Weights of a small transformer language model: 15 layers.
MLP neurons of a small language model. Each row is named by its layer, matrix (down: output weights) and neuron, and shows model dimensions 144-239. Each number is 500 + 25 x the weight over its row's rms, rounded and kept within 0 to 999. Numbers have three digits each.
A block is one neuron, or neurons of one layer that tend to fire together. After each block is what it responds to, as a language model described it from the Wikipedia text at the highest values.

L11.down155:474522516497509499506521539524511477491484446485501509491492467498497486545475497507504489479479446507513527473538497484513486506476478501493479480468528503505542509496513505506466505497501491482478513486460479527434509503493502487510497511470468493525520532464506506505545489531508530508
L11.down395:517474487500470516497476514519474478513462498522501511497451543466517463500496501520492476472501508480532536527492506545503507512504529513468502481507513504508464474475501512505486501518502519464533513541522477457524521542476482452540511554465515434520489458516538484461490496512476488442
L11.down564:491541494523529508497490479499509543489539485501497447525509487498534485497475521516525519518482496516483486490476503529537521514492499520487465509489481478508487518537484520495522510492504502516506527452505441518510504477498477482520470505505508491532533456519483474520460506470511520515
L11.down668:461530542509490494476466511536506509504498483503472518515510524492464488535493510500496476493552495528517515517480453469500521490472495437551511447537530503495499512464505517489500523510471517479506484478519468539504511500511482464474486483564506458482502455521480547486506455455528526513
L11.down744:479537528524498485503506539489527449489524478478511508487489508524518521496503488500501502512547487484527485508522479486528436511495513484485524505492530514498514488522458480561440509490475530478513492463555457479465532515501516488512502556465495473520473484488499490477459515518485496494
L11.down855:508504506526488548469534471461446492495506541487510481467481493533507503483534476506482473461480442506498495465484483480497505524494465501446484517480510534504532548496513495534500512500524456473520470514574494553492518511520506525491505507507520485538488447534479476500509510446462517483
L11.down914:535494476518516499455505507487485510469518472533488498531504524433501487500531512492456510527518477513504502526511468454507507431499469532506499499507492461493500478476532475487488529504475495514522521491483458488523524487474475495506464490453490477520479510478545475473511492521480485508
L11.down1003:541528504536517498512412504506527481459497496476528513517512509534460507496524471472470471504510477500448478487464534497511475482512530476457541502460468449520556495507502481491525510503514491538487527451515500523495509488513508468532518555542448425490500489466487532520488523497523509509
Description: Periods and line breaks closing a factual clause or list item, often right after a place, institution or role noun, mostly in biographies (Virginia Beach, Virginia. / Mercer University. / credit list items).

L11.down15:518493501470503493478547460523475538523518500474504495490509496521494502528496467521480483531512527484480496531477524490479456519497520455473511492524466519517531516489466472468489524477476489489513532492531508498473472507502481474484568515506473533528501529505483487523462510495526507462
L11.down303:547518542510496510515493487517498481485518527476490507485489495517548479565500493459519517571506403474516459504492548478450519511528501483545521499527521521489502492546518513488508484494528466495528519487474490465496512474520489527482506478476461490517486498458433496499512515526475471492
L11.down409:476496526485460485491495459483525478489477501463495480451506514522496470502516491432504451545489513487494531481543516504508520528501492481506506523500516485483496476506517553534545494495481494503474455482467487485477521499496497476511541511537536486484525441497534462496482563449512496505
L11.down514:462547484519516530479481489498518489506481487467490473541517549494516497473484472495487515492495482518507480511512464515514502496531489533517518502485525478447465485495528494521435447467500478491495526540547479513491516500503491487482513532464481475467521552479476496521533513506527514528
L11.down808:452535523531520510478451483535512490503492496502523460476496514486509509531501493510494522502494452470511490493450507510523501534479493476503481536512524515524516514525520486525496501457459479516499454469499456505479490489469522479464507512516491476491495505461484510531523508540448533501
L11.down815:529525481516483563502491530517506525523473494543498523472486503536505515502497519459467537504475495508494508512482501507540514537497477481447487503486481471501466498532519495467501478478504519505464526515463513504464461543542469488494497502497501501495565501537503483536515466504483490517
L11.down827:454489468473565475517483516467494423529532511501513521539508480521520492485459471485500494502539483508521541475487457521499503458568481512499444518508458507505559519540488477479498492497519534483501507486495532514485492499532513516514543503487486425526470470513518523483512490516523468487
L11.down936:474513505529506499494499501470498462514550551489512438519492529498517522516490495501485506517540498485514483495525520526487478504538518495532450509483482540514505484574490487538484508492546541535491488509470512474550494490493536524502504483471471481482504502511507511521545526493544506459
Description: Final piece of a person's first name or middle initial, just before the surname, in lists, tables and credits, e.g. Ed-ward, Pab-lo, W.

L6.down985:511503534519470477527471499482526526452514465484543501439496518493518484482497510520478492468518508530450496496529535503507521495507510472541474463523473512542503481533482479511578576477531524478492513515532513480508487501513516468476536472492527491480511484492483502515475520488534488516
Description: Line breaks after a sentence-final period, commas closing opening phrases (In 1976, Similarly, Following the failed operation), and first word-pieces of new sentences (His, Each).

L7.down9:493506460514492516504507467456491492522515492447534530521460500513515483461468549499498457514525488565501487548509506480498511470467467498435534510525486532510492482503525515487510485512493503481484480519480566566468474475521488498553497510510515519529500551494521511470522497468474463493
L7.down51:498502490439503497477510567529519517463507514500529445480492511491521520518525574489493517518525509495492491525488499480477470543581515527479528502514527515511520486497506440513453503480482512473464540479483535487500504472461530465493477518497550433534487536531482530511486498473485478484
L7.down130:484493565528519505466494478514493460486520489468450483526477510530540463534521546481496513545513460508507505491541468493516437467570510460508487527531489477492507502504469455497501506495465515541510496481497479539499518478500519503503469515477489476525481510481529481511516489509510512501
L7.down633:465496511533512480522503495557506490514466499509488488525493450484539477520499518513489513465527472529505508511453500519502492498477486517484486501461509488510502453519488508556530544535462482521474527510534537486503481461530475506530490506511522506507553491515547489517511484474493466491
L7.down742:498522496513482462513506523525512498513486489486499495501533477471530484496468503488514452544502477500522517515497539508522483497524524474523488477496500490503486472446493498481466515543497533505503457469495492525492523509501521506459489553476487485506551522520489533490464530492492498489
L7.down854:531538485492472491515495505565508473507489494528549507514515460516493480506498508503502484477494510455518488483489477542481531488506510447470510499492460463507486478467502499507525507503517466542527460481464528474484486481486501481477490501553478494512514482539460514473483498534493492559
L7.down953:476455509485493494479490498485485473502496516532458516493487528554504499549470505546486518500504538504461510540501496504505480469521521487508530487524484467463487475462514477507499484456522527496539514530483479470488493492494507509489498507471503488539492433454449469485480511520503531516
L7.down994:526497493498526513483512497474570433523497488438503521472490542496509490493520537489482532451474487485468507474494484491503482490535521510483487505521527520457477525499524465543500516487521506536449486469483459524517481491539491532494504558487476472529534486478515492472484490520479515507
Description: Inner or final word pieces completing proper names, mostly personal first names in lists and tables, such as Jace-k, Matte-o, Patri-ck, Cra-ig.

L6.down461:468508526494529524502505493453523550504495511472482479510506537506499497480498525525493507488502532506460523511481502547467484496524552507504494523499555489500469503463490488535493483496476496475442499486485515431513511537464479525500430493454512492509464523528507487514490483527519477462
Description: Short middle pieces of words split into several tokens, before the word is finished, as in cla-s-s, cro-s-sing, colo-ni-al, de-ci-sion.

L11.down173:490491536473521481497438507519514517512472509463481504497542477506485483473499505532505524493516529498526547480527542502490486519480495499467546487524491488487463456520492501507484467501525523490498506525462505473478470500514491429523521526470462534542516530475490485499494525509524475489
L11.down180:478518508530447468459516504486503534525544528509512527527521475560467520502468475521529478475532524506516533492509496494492473496460510569451559468513482459511540483480470515544510488479506511511472508471495482537518550464463505505522531488466485530481507505506473499483502450525535510499
L11.down289:504502485501455513524522518499537482523499493506487499492492497511499495489469522525486471488481503475488490541472456465480492502484525476493494508576513496475493517480511498470488497462500452454489539486484504509479482484488465492517474521496493560491561533551516529537502466480492538531
L11.down406:526469487507508492483478479493538552491478539482492435512503522493539507520463511488469500541491518504505528512471506537556481499471508496523488485514533491496499520494510511533467544524495489532500522468508460484517478502515521494480462475531572504506491508517482532481517500507486476498
L11.down426:459486545533452499512488490475492527494525497523491522540548511556529526470479490490493482506528472478518501472484501512508510461458507513486494487539504490475540498445492506530486526478493467490461517487520497486500510515504536516486519486480502499543540490513520497461473504539523521541
L11.down570:482526512500467497473524536515522552478516518510534472494488464518499492517475506464544525486494454494502481479493528508519445496496502492485478493509529491476473473445453498521469472524515521531517474489511480531517553512499488515487575447480474475477525539494501545535483463494550508521
L11.down613:512525555474528516549514452491546522522464471495507532505520470521502452453531528479514475494480492563514509510474481502520473541518511492535452506524517490466451475499488520485535487488533513471500521528486501445503492539542512473520523528486491502485524512481522464514507498488473467504
L11.down692:490544506530463507491503501518508522517516514497559494448522485515528501531520449484505478486518489502513501522517497492454485502489470482468515502495487484507516461509518531472484512479475487531546497502490489507542548523506516514476505508521483486524516524503427524488474465522509473552
Description: Main verbs "was/is/were/been" right after a sentence subject (the book was, Pedro was), and day numbers after month names (June 2, March 11).

L7.down110:499473530505504502481507480546486511480482505486496535500492478520529540478544518515471510528561514511504488489487532492481472480481517510504511504492514500540487509518477502545473516486510495484473513485519563502505503434486532477510457481513479508464519502483511504559502517472497537508
L7.down151:472508505496508523490547514519498497485507475509538498547477468505509493502513508516519501468499524487460493474520535500516494505524522531495521489473545504527508501483482449517489521490519507486490522498496451483499553491474530540545482479496477466514508521511489466532547497522502556474
L7.down286:481559523494502495482488515529497486508487465489523479481492514502515509557497454500450473495473526495501544485503491480496478508461485466502454509488491515508468518518519550472538465487483471476488507490540544480520521483538510495528536551528501511489489461502512512498506485475474511496
L7.down511:460540480479483519482506501483506485479488536454511526512460536550512499541494499526503502480513545491511507502506497503501485534490569528538491512513499508511497505492484528536468480450516514454482523517591535468525466486532526511515456516523522468448505473478501476502450464520468521472
L7.down632:491489519501508481491507521480514515486539520497488526452469525534462473507490504493506531497522462499522488488509539486482505472486523515529496483554502437503471492481492518503487496487501480481483520471503512519475519524498533527502544519485517533507452507513522487530497490476482512479
L7.down648:498482482478529551497495507478511471525513509487491486496517503472510496514525484512473489483536507534515510521520489561536483523500503468511525473535508522466474432494513489456478461473511522510536463514475513517516515499492464492491515524497462454449491483514453471487493522526517474481
L7.down899:474506445510493482506554515490518510483469497473473477508508528498468447551529480488571544468468483478472502507485489445468470507515537496534519475508473504482496528500463507505499515452486487497543510486521516512469481518514534479465545501508535469519524476520474479542502491513531447489
L7.down933:494526521475508534540500495506488521508461485510523515505462571477452484504505503528494525513464489459506516535514513500442512493495525469502484515540517484496513471540457503539465547491492522514531515485538438531518460482509481467499577496470484476503500493510481471498519533473463531554
Description: Line breaks right after a sentence's final period that close a Wikipedia paragraph, plus closing quote marks after a sentence ends, as in passport." and Works".

L11.down247:528515544493488504520522496453441525538516493534522454482465504505490479478511527496476500509533535518470496518498506505523457526512522453513507496530487465490460476500491488485488510483500546498541525524535510560466505498489475486506493504474485523505505534476522497482496526528529518490
L11.down286:529506489511505510509521481498489484503508506555512525528508515494527549518469519498518514434567549513497493457488486488504479520524517476491533515496493449500519499533455501486473483487511498477469492490499539515480495517517519505503509495520522497511519488534485454485499509478471476477
L11.down425:480515498465508490509517514501478495459521448526513516546455518446494511485479478513499521484495519459509508522488473489512566543491531477536524476469480506478485525522491499541547511493512559535461523471493501521479525525508491525537501510538472537476464479501507473494503460520495550520
L11.down537:505526456494506457515549494504511485500457519506512512485551512485483529449555525492495469482519516522467506503487462503504488492492528493474496503519492499494526478511493450483444515477527495557475508526492547502499497507523494501482482500482498515506526471515548489484458493513471537512
L11.down772:497523514514501479493471518520461467501528461479466509488464513500547495517473511502496518504493476511512453505492519503545514501520515527504537500479514508527525491515460493434509462477507478442512536485572507497507517518451524522524468468509481512476462495511537495525490500509502470480
L11.down830:515485466543502525505489506487444479504475506485509507495538517468506505490508520542529525492479456496516532491485452479505460463531523503525513522474506500449502474463484506518517479510537537520501490498511482517492531529511517486490532482550501499505495477514472457500523466521504513505
L11.down845:543503466512524494485507478568477496500502511474522495455505461539505474507504509479492523513506479509491459515521470482540526525497479536500523468533472506503485542520505519496437499505536509528476523465524509520491457463490506497504498510526475479485522490498496497532525539493537508517
L11.down959:498493533489494487497526502529507503492480516520447544512469500531514490537450531497539504496539520518475510495509458494470573467555507486485521504544512543509522453486503460523513461492493458513473504498497505484457524513536471475479505475499516494476492494551545485443509522503546502451
Description: A lone space token split off from the next word, mostly right after "a" (a rich, a shop, a tunnel), plus mid-word fragments such as ja-z-z, ath-le-tic, pos-s-ibly.

L6.down322:502475502474494504493459505514486501452557495499522488480487534510482514513502472521493475476496462552501487528501494468528518552509523465530492521463473506495479544514508542463531487460556474474516487514478480530559461549503482485489490534528501505462501533469500491467501489460468513467
Description: Middle pieces of common words split into tokens, strongest for equ in sequence and subsequently, also rule, Latin, Eastern, twice.

L6.down844:491467534492511508533417506480532499497509513450501506510536523543505506541475518472553501493479495500466519471481495507504500479499485495517520489487442468514529499502483525494483483456478534523520531441534464548523512486492467548517496483499540482514500505541523482534522451472469529515
Description: Prepositions that open a new phrase, often at the start of a sentence or clause, such as at, by, for, on, to, with, including word-final pieces like via and Following.

L6.down400:501476502508506470495524499479468475502527522536460462520492494514461498527539484543461503531483525520525507529526455512483465471526553540518524488531473462496532475465511482494490550469553536493501503488522458474492490491517510530511509463410504463503497495490506507484536490478470530477
Description: Fires on the final piece of a person's name or the token right after it, often a comma, period or pipe in lists, credits and tables (e.g. "Eric Clapton,", "Francis Jenkins", "Barker was").

L7.down26:442482457504503502493476471488454541534520512471514539471509501492535533537505484504507489468472515467492523487493505504479529482468511474551519495489542516526480523515457554489516488505470497493506537442517502507508503513492497483492485526512548459505484485470533485467480504453483533507
L7.down200:495512445520502478531482525509498513507514475503512494484488488418510507486504518531520491464511511495494499510530490494485499513481479473497548534489497527465477447480538522549502448475503509478505448491515485479504524514523506506488453518512521508513512472519465545492490493540508503515
L7.down215:421486478455496498546546489506521500487493480484499525490509526482538499508514495508510524496484497480494505516524517488494463481447497455509507471489495468533539530534480535436570481437522522517492490501531474493511535501475512520516435572495514489501540504519481520516482516523488486495
L7.down245:507490514499484497449495470503515548522522457470535496516528491477505497492451488456464525537465514493494513523506521494495503503524508519493550523535494476531511514513498515522514515541492473514456499476483522477486534519483511494511480512528485481518481501456495487521492507513500545509
L7.down357:460539465503500506499465500502502490532509536465479544516502520498509474464493514474477525439513511517514528504525488485460491464471549465474490478511490498471479490472480506500456503514479530524507504471499507487521511487504527478457504483534507481530511502529524491549505499542504526525
L7.down435:505500499502497472507496488511499467489457502507495498521482548523472463486511516562514465502477517495522531486481523516451523496492480522494523508488490476488511538502522484510492439476516526504566470466458523504511533443544512472474512514514502530477546472494526484508510480500499450526
L7.down508:525488468509494493538502487461493509491503492477516545537442482527507485488497478522451475491477517459509502496523481512459501524485502512507479506524475493508478524518491510540507510528504543461504498482494506504504435487527549505492544500485466510474527509517491489494501530465470465454
L7.down576:510497553487527510530502490465511460482464492516503491499479535474481499483537544496536458537520512533503498471485491502492501536556436495497492506472486484529494504470496486480485479523461514511484511504487484534486465480483526480461451486520477496478481538510499489564497511503473532511
Description: Final word-piece that completes a multi-token noun, strongest for "ry" in industry (automobile industry), also railroad, factory, significance, sciences.

L7.down43:509511502541521502450509462489486505502476509440512523500476473555503546486562533512482520475456511495515478511546499462499523486523510518495508487515523485488459470475504506514501455536522507473546465479494491466512492454486464523458487487467484527493505541541501483490458477502531477504
L7.down161:500494458529503487493511481507505481497514506487480502463513475524515476536495508514499565514505515498504489510467532500488497481526523506517544489533506470470499460506509514527532514501532502497481533521509518502519564468490471477487480463552533513496469468488502490432515496495550477489
L7.down248:470512505504509492538465511519538480539523515495493487491504482556490491516522490505506536508474481498507512498480453470486507469520539487467533505505507486492513489462503462521511515521520491484513504494525517500461490484532488510514527512471499502501491465511433509530527469471521494504
L7.down264:493569473496480491516533460522463562447513496505527489486502508495497487492502535516485522466485515521525489501520534485498542477465496512529539492490535460474482525488503532523544517500483470504471481503479469557476515468504498503506484485534473539449494473536515503546513541482477519470
L7.down296:527551491514503525486521526471469461536488476477478458504508466495497476465488525518520449468503516480493532528523497506493505479447519466504466484513481508484470512539548469513512503529499497492495475510513521502512477508513491478444485465448490574500483544503534514531501481535475530525
L7.down382:482473479474497535482544499476507485481500480526470478490503503497551507505478467536508513498481482516503497492513514510526501537533517595487457474508464536519496473489522493516491495508521479509527485512493509482525463508484509489486541490508456531482494500517456544501448487496447501500
L7.down680:480470481490519499548507464498533455498489539462487462530512500543498490531476512496516535542517499510477478497500509495455547502451523526467523488456548527535479480461467523467503531507528504487490499509492506513485464466489458507509485471498483539454474519465499509486447522483485499510
L7.down796:542465490487515510508508499485468490454458508490452471516544460518511479497500514463506482529489517491501558502513478508551522484470519501501469497458480511533485523512490476482483477476484516494517449504508484514472511493510490532512508524497513491491549536526479427521509515530483550490
Description: Short subword pieces inside a word split into many tokens, especially the s in class, classical, based, controversial, Tokyo, Halifax.

L11.down136:522496483538535512485453506481503492489548502502544454513513504495502489462516542473517469440471504508526526518484530517539510517536496495506499515523525515497536526493495549478524508492514510508452534478489529500455523540509461519521496560529475490499490450490472453496513484464531462486
L11.down162:553475508491494484513513484512471468538444472488533531488494516486455495489479494482500459544548503529519508512509511516519548488536483501530475492502473534466523504495492507501489504461506521517528508521458531475483484511524528476467503502468517515523465524471456487470512486507465478496
L11.down274:505500496481454532540445500485553490470539509499504518491479526529485511527528546485476469488480527484525487508496523479527502531541526498502521485501501547505502530490469443514501480470515490447470502495482515489487490513487503511465515520509493480488460515517457515492481456534513537458
L11.down313:522505468509535515463449510513525501458456490546520539478464550513510504530478546469451450488518522489505509495510497519497456493527537484455517477482477491489483481504521520474516500494515508473473528527472509510494521507492479536555528525497477532486510513487516529478466489470530491517
L11.down499:486524501523513491488418480509490480485528495517481505500488524515476509521537450518508513523505541472528434487476544526469488510514519478526456500516508478488503519494517484472481543469524548512525544492485495540523513509516499476530480465496521450487486570513472451507474499516489463501
L11.down753:515499486460504481506449507483496520505498504510536497497474479510497531507516522506526498498497528479512547543510504503479466544477510483484472508517513543460507484457485483507501469492535511532442527500476480468496494514512465546522520464451512475529475530526503485544529519532505461500
L11.down874:530517487450485481518449501447535548511498483471518500476540498465521530504500478519514514518506501493485512463502486501501517502450502487546459507540494516501509493490472539511454476472513497503504523506499496433520503499467506515507566514521530559490478467493465530517476487485464484530
L11.down1008:511454534449525468520387505523508516486528532506509495491547493487482520492487479487506526527468489500472498507490526484489481486472454463506492464519515522470494480514500491476501485485507538550512514478461473527502457522485438476493537507493512538523515517482508480569474470540492525446
Description: Final word piece completing a transitive verb just before its object (defin|e, creat|es, us|ing), plus prepositions like in, on, during introducing noun phrases.

L7.down63:497472480492513514482461515466522488478508497549470505448504528494531496442476508478509489461466543510498484482531475505498526493516450486519504521476454453503508502488506497466465485511491515502481469476465486564540501520492487535500492517508488517443495519498478502527508529517543538504
L7.down158:465487520483473506560535497517479534545494501535517483536483541486515491526489503506501500525520504476522517539525486463459503485506539490506536459506498482503566471431514500517478541487533483475494484492501475510477556494466511480500481494500502435525454493521475527493496504517522477499
L7.down266:530492497496532494526450507491532486462510496498486520508469518527490514517523464523493549503493488455487533516499472460480490495480416488533510471495485503457452533494524491551481551486542521517498512497496507501456488497477475487446539491515449532453518519490500526522483506487543473520
L7.down420:522497494505536484502464472522482516496490504428491530479466507514483539511524542476521461472476523505517508482467508548486497500486518488484531518492499495506467467508503499499507506509488520500522485524485504519511494497499478467462465500479509474506538459461475461467518527507512547499
L7.down542:480472518510484477531500514495480519522482437498522515482460481507506500480503520492511494437499482481504541434500498492504494545543513512529541485515469502491512493483510563477530510467496518488482515508494510511492526516497484519486540491501495508498500479570517474508525551492508480525
L7.down621:552541518525495505536493528521481481445525474477515488473494509491485510442482502471503471494530482493509493514497450500531501512489511479468481509506483546483459516544487500496542469445481527534567471518498489507499544531505491486502481517505467500470523504528496472485539483547511504474
L7.down863:478461477474480504475505502465500503510466471510468488504545522456506538515485483522537511530462477527516474506496525480503519541498525486507522462520520493470483529522533534509438494494464459506510446492511533518476528529554476477516492465462500521508459508488467529511506513468533544518
L7.down926:473493468502508477515468499583433488506485480557482507478514494501543486436498504519487486516544474494499540489514496456501508456481520462520507464501516496527482480524514492469515475483539516519540527516503448528487508489477469524543518449537503471472508487515502513479528461510487529520
Description: Prepositions that complete a verb or noun's fixed pairing, such as work on, fall in love with, consists of, caused by; occasionally word-final pieces like "ed" or "ant".

L7.down65:490505481488517516481482462540510503478509445522487469481565519496517530530488513429484491494539508457500501503507535503507488517520496479497476498521481477490495504485466496532489486496501502516466539536513539508519497522499479503555470513502514500458527539483502488478501506451516491478
L7.down214:478519502438516474494521522513491499499475455510483458485499462472484524492509503505521502556545514466554453515528457499468525528499485545462485549449510508520464529504513486499458543488484543474497470521523525554450469507490481509530514516498497522456458492485455474541493520517474523476
L7.down280:477497505507538514519539490470479496511492489514515481508493447461469466481493511533478519460541473487540498507506508471519528494494489506516511508513508448468537522490474524497520511533510508503493487466529516477496480482537500514545516541519493516580524447512460508467502528507514488496
L7.down369:489496470503518493501466493454496531523506447538558498517508526501459516524486472486506493531504506485483515515488484511523533491525493476453472494466521497546546558463513527463498499502548499512489488486471524502458467466485504495438505488524526540489530488477517528466546506480495476519
L7.down448:535496491475553498425509490517486497493519495504504520497519517509498518539494473452491528471544447473487514529499523497513544525475474478453522490512492473471495485508504532520504515544500516478479513471496506519507509529518466511509540598480518481513521484469482527514509506539486457476
L7.down645:511494484518447503489547537537448494503499538501489470520536479474524498486508514450535556474483512479502466522475485515492479512464461482516471506500484474412462526497477432499498446505514499484444505497525516533496512496471466518473518454524503474508491489517509504489535472535465519496
L7.down778:510490474531443499460508490484531494513535540527513529463442508502510465460496526487522481467513502512511508515493487512502460467496480519501446514447521502473492465503527485515466508471540493509523513513517479481528474467493518538450505497500494476468497481527438497535537497468505474530
L7.down895:518494477472455468498542510485540489469464520556480488487449481460535523513501480528496511476493476529527494495517508506500493487466512551485504525486459475554517499488526499503532484505561536507544476487506508476534533510500515461478509549452504497487496513498500511509510494508488483507
Description: Short word-piece tokens inside a longer word, right after its first piece, such as railroads, Vernon, Vernor and portrait.

L6.down770:515486458461535466527498548523536461496501515514523479528507508496504544534506543524527502500502441506487509463489508519540476458544483481494544504505559468529503478478508501540471446485522504503484510467488504514469479438483465499500515466511517498508485509496493488502507476514542532489
Description: Middle or final subword pieces inside split proper names, mostly personal names in tables and lists, such as Go-rd-on, Good-w-in, Samu-el.

L11.down144:468507512513486494515457498462505520484496531495507536507521531501509518495530489467478483520471478518504513458527483478477494465474534520543446455490521505489462502477513481524477465501501494506526507500455489530476490487474492485472524479492487479522509530515481506541496487486485534507
L11.down148:520524515509531466478507509517519496504478495472515533505535501471502486501469490477525513509479479503500506565479475498519471468476552510511537495514471519513514519497463505530488474484488507485535486504502465479511500552494507518517502498538502513522494475464476477509485469462529563478
L11.down174:470525478467509540501557486508472480529470530481499484530472532523502482439447493525483523515501471516497487514540502495483463467458484473539527471482509481505520518448486453498509525491506505488527497469478462493520507497510470535500485546502469499492506562497540484516527468470523488502
L11.down264:536484546521533513463557509493483539471517465461498524510515462522474479511516496491479495506466527527486506485471508493526510495499475491479504507447509534528448470557471496467494500497494516509539504505558540428512505493543509516490527533494471506498500492466493478498513500502469491458
L11.down369:535506517521474522485484515532465502523506498545513502508493509485505503472505458528547493471477473511515519502460502497462457532495525494483491485498482508481495525516490518519494447501509498497505521494504458481505468461530451503536464499505517556484457509497513453495532529457496511482
L11.down601:443480521513469511514512533523509546495480474434529543488524459535469538489494487487511503500492447498538501520524521495488495473452488525469541492514498521507467518522516520484496528527501500470506470481483496487444517552463497509505473498488508516488519487502521477502485495505483504535
L11.down611:518519510541514504533522485508513502465463485536529504516488531523525479479480483451493472466529495509492499551480528486488506461492490451483519499532522471454528514505517471488467527529520544491506540487504505474505459500514511499533492495487449541525510528535514501547495513513439504508
L11.down992:515513487543479513477392459504503484524469470484510506533485515552535475545519484475489495490452536495472530495479469480507500484516505523490477499472496494483477516501502552510511466507493510505493499500494503512476503490511507517500512518513483471509542572534545477553502544510496539492
Description: Plural endings attached to a noun stem, mostly "s" (judges, specimens, dialects), also "es", "ies", "ations", with weaker hits on "me"/"Me".

L6.down885:492492526501478455477498515514472482510486489520491489537454507499544509505491453523514489493482495492462461469487475489466466517456498514495486469463509503511467489495503518538485458495527484482525490466524514527503499462483500531510504514475523529510522505455519535511501516545419483496
Description: Final word-piece that completes a split multi-token proper noun, mostly countries, states and cities, such as Illino-is, Kore-a, Ital-y, Indones-ia.